From a checkpoint of a small transformer trained on Wikipedia: width 224, 543M tokens.
MLP neurons of a small language model. Each row is named by its layer, matrix (down: output weights) and neuron, and shows model dimensions 16-207. Each number is 128 + 32 x the weight over its row's rms, rounded and kept within 0 to 255. Numbers have three digits each.
After each neuron's rows, "raises" lists the tokens whose logits its output raises most directly, leaving later layers aside.

L22.down22:119143096146069149124225141107172149157118164135076093153193089154149110118155126137144119119111138081096110197061134139091129131084113103138093125132044130114133153128186071140127126122113155157178139083148119115134134112143170139161135129097134116141159136180114129144110148124152158093112060124117131173169155166112177131137130092106168106189136134108089102141110088125142154170084070091174119086150125108114084119124128165119082128164130149152122123158089087163129110181113088150103167190206118135091136194128105148076080142163210043133064118121087114121109110110142144204
raises: "ture", "ted", "do", "d", "ker"

L16.down159:126119073145140072143177089100145048154132168176129092144177068155107080109145113193123070071179180119115104210155116149128151129133062096092165113090104132088134122131189154087071126124154161119175122104142131140176142097156169155124108105109190154130108115133208117131133055110167116100159124139137168142086159138128103124195129101098149149105135119135090127097140153121122103104162068146095142138124141134135122113116080172161124124099179075093134175149087067141146128138087150172170119203142156112127119161058131140152130150124138112105135062184120117145078147146194130095
raises: "ks", "ken", "ard", "ker", "km"

L11.down707:135132200134144113154116127143129133091106149096117125146115104176150095162131125118144076145144113081070066136132123123141128093136148088107151150101107079110089115148169131078106095096178122118190168139179092191110126106129053090103124156118122124094090180125167090162122058157135116131148140138198076123111172130062151115107102126118148131144191209135079086124124176152132116146192083144156186102100073119115173129128084156110102152113143147058185120151175107142121143128071138173063110116142114116138175095107125111134206127149191099156173188165127147114097119135104098131
raises: "art", "ert", "ald", "ell", "come"

L15.down326:109203095117128086101149147146158071131125104143127070119133141138094202150147141081093139080092151075091129151193182139156165103163148095137155117134109088144127124096159142082090152167120199151139159112107185131115120191154116160102137105158115137133121099070123143177135097171142144120170158134076133100126170204069099175142140124190125120142072107113085137108081135146151090170117152158123162143132122122158115111056111155131127134088122082173158119093150132072026079117150063072095091141147140108132067144150124165135166100118177123128149059130103113137129106149154156150
raises: "ise", "ising", "ises", "ved", "ign"

L22.down873:145107149131135086173194138159101141128133099126123085135093189102145176117127113091121084155071124114131081036201167120143095177084128112096143139126102101108163118215129140126118133111129166116172109061139094065153139095130101116171089127159113138133120175179123124169046123120121162082109116099085108124112185102101093127107077136129142102186133186132126130086131185099149088121176075139094140146184116153143120125104085111145147107195050122165102090149155114117124168191079147128156137136179126169146125134125106178162147185125116173150161146117128098129223104162153137096
raises: ".", "acy", "ere", "erta", "tle"

L16.down120:045169072125139167093100127124182118132149143149147109089137126102102151134165150120134165106139088103174068154144146085208171098089091132141107165134116112069098136181104147124126081081113131126140111113124085133135109128129167123098144145107149129105212127106131150130084090134101193176113098134099170116157142138071094126124151162109129094148188139115204104140118176117076082082152129158145126133077110161101152129154145139151132135194152125126071093128079098154107147133163160122093083179048142129153103175113105162149120077126192176117120104140127145092184120093143105188
raises: "bes", "ft", "mb", "nce", "ct"

L22.down764:116129139161139174115116096068071172090105164110142089138153143110094166167110060098116083112137181139157079109131139148104088154134140113096165115110116158113071175190097107210111174147177117156128122124125090096082201085137088107119121083122171154137170157132128092121127130097064119133162124089071100156120144175155151092099130144072155079114089120150137127117072160164090167094094068187147141128081146146141077080161119167083133126162104113158119095176149132168091118162100125136135182097177181159111097083186130127147148157098109134135137083145127112140181163142115149040
raises: ".", ",", ")", "\"", "'"

L10.down794:138108092132127077065033114128255161124147000119133115132130126079139112175145125148000147128142165163154147144119095153141126161096122114144134111125127135124139121153154140121119112096143100118120128128131132106121117122120096153126161066255149127120132130141144126094110140120127116072156146121121117135163130095152128111120176128143164181132116129143153116116104107125114128082108149167096096143104080139116167113126126124119118130133102150097148153141180110094087158132100159152100123143185157134123159114154167114167072160121125124140095143151118110136153130172102144123
raises: "-", ",", ".", "s", " and"

L5.down385:188124150161080138101199150145125085072152123105135144170138112107152141078190105103120161142074082090170104156155162159074121157144131090181141139145159131086138191168140148168099141105173042154142114153099098110169104132162081195125099102065154126111158175147099112123133114205156105186177130090110141116118154165123128094110131130061157121134112123162132157131146091157118216134225135115104109118176145113159107162124133180109126150110111108125116161140160124089123172127096144113149137157107112090168195082127138110113183085138113112146137144126134098177126154091112081154
raises: "ues", "uel", "unt", "field", "ley"

L22.down687:167126088086173120159146164122188140182076100065157131161136114187149158109127118146090112149125130101138071061119108096195082147151147149043104117120116156136122151121119106107136091148092147140064162098137138076142168149129075078154128165135078203130116133098082108118135105112142131165150078126149157119088167114076147154171169113117149160119183149091117109131114154159107075127123135161142149137141085068143117128157141140138130155153141126140103124092147134125034192092117121161133126108179114141110151138120180132119103173122133037067082077136085167137162109107144105104
raises: "est", "ed", "ept", "end", "ess"

L22.down459:084149107067109077161118127132089035107119186172103160126101102143082140103160140107151122146134158093113136166058141114130119156151152101137149142172172174138174119141131142154099106194176116103177102159152103169109132168123130153088108164071116155167103138135167167145101069108149131176127176136136070093142055159131074138141078099101175086100102105108169163148110119194213112100057146102141146178142122150119114092101170117151147133137112124142188141096118127094145124128123120107132147124077153111129135095148187103119136131128155100086059181121160139086202095121078101113
raises: "erg", "ese", "emi", "ote", "est"

L22.down297:137153152096167124096167151158085150103098160219124201137127144085077180169152095135131156079091138149156072144171157108147126142105119129131123103118141191251087173136104101135168124117052111134181097128130067145134166179146102139108125089119138149106135143137129160203044134130085125081161148117128083134112146084129143150078105097194110120143055154140160095085103117140084117101082082160120142153087131071161090138098126183186157058120148095146137110142177140161107107137085146140135128126173134159136106153162127104121114196102119151118075141105129113119118171154129147104
raises: ".", "\n\n", " than", "”", " –"

L22.down104:165164111125147096084170169108146238150156200096183104149103183118081134171132182120119120124064057133115127162048133118096146126168112112054091108098113119082141086168110148126140102130132127121166186099083075123156122169144080097155133168100127099083103138134149075146148117135106158107131151145056122159162103093135161102137130109115111139148037183144170127090100132124140162132168148186174116141122118109147142159084133110117132149163144176078083125130115105044140120114128136099255115084146166089118119149135080142160130137096083130121158149146063147145134122165146092103
raises: "on", "ons", "aging", "or", "s"

L15.down707:153210125127184124136140117161195066158165120131186117104113100147084166118142090146130130131177153172173109093187079129191133181074140152146128106110095161096139123090151109080154036150123135098105103135128121112142138160138165122118129136107130085139142098125123179133118105090126100067137074104140143109132099154077084143085112155111088169126170099122111155201199130129150120122152062084155178157090083068129121188094170074111140103153165123118119140162102077166147131104139138173116098066159115149110124168156132119164114089121093103125094159151136174126092163092116146172
raises: "y", "een", "and", "ies", " years"

L22.down632:102146195090092106073176089164122065118105136101146114136116121104136133191129079106116136096166168115135150168108115105120123122059083112084108149108128106121100146123113119126136078091142130181118179242098108135098167128143108088147161075172176148086132119093106195181179107109107134113160131096125151135183097159102108117178167129147116148125124147120143171117117136086150086135154143106089118123124079125054143119080145052118124164138096121143102158131084086162102128149177182105182090158054167178204229144125124166112143106108148122155138105119128156173096091101119148133
raises: "se", "il", "sel", "atic", "ive"

L3.down781:126104113153139144096163174183104201182142199184151094086147084126176087118155129106121117083121127114106154159124100121136142109101069079103106154117157147147158110111116126135127027088140126140129203171154125173122134159118198181078107183060135122162179116135122121140046118092173151144154104119119104098163105173112105138138150126146130094116095120145158101100125155145111097154157085108166124172122101204145111135113112134125113110162090210143115108168094105130111119102117133091094091093026164079129139113173113097133155099124056110142123084162057170153144130170085119158
raises: "ties", "ona", "ones", "bles", "gh"

L3.down334:120099072147175162107164151069125163133154218134209097134132125137155158156154120105123136120119152125137182134098136173153177106111087069095124108147171111117120140129187081123117061130116158115146150149113143105148124185163190148122143107025160121088154128125189092119070170123141133085071133166111130142122136186044128116146105119142111125115143155113237066124121114106119097118135053116192150199126150132184120145157100078087096162179099195101097157092111115113128145105154189127084095102105160104157103121130150064124098120128127107112133107125113167133123050125103128150
raises: "ng", "ment", "zed", "zing", "gh"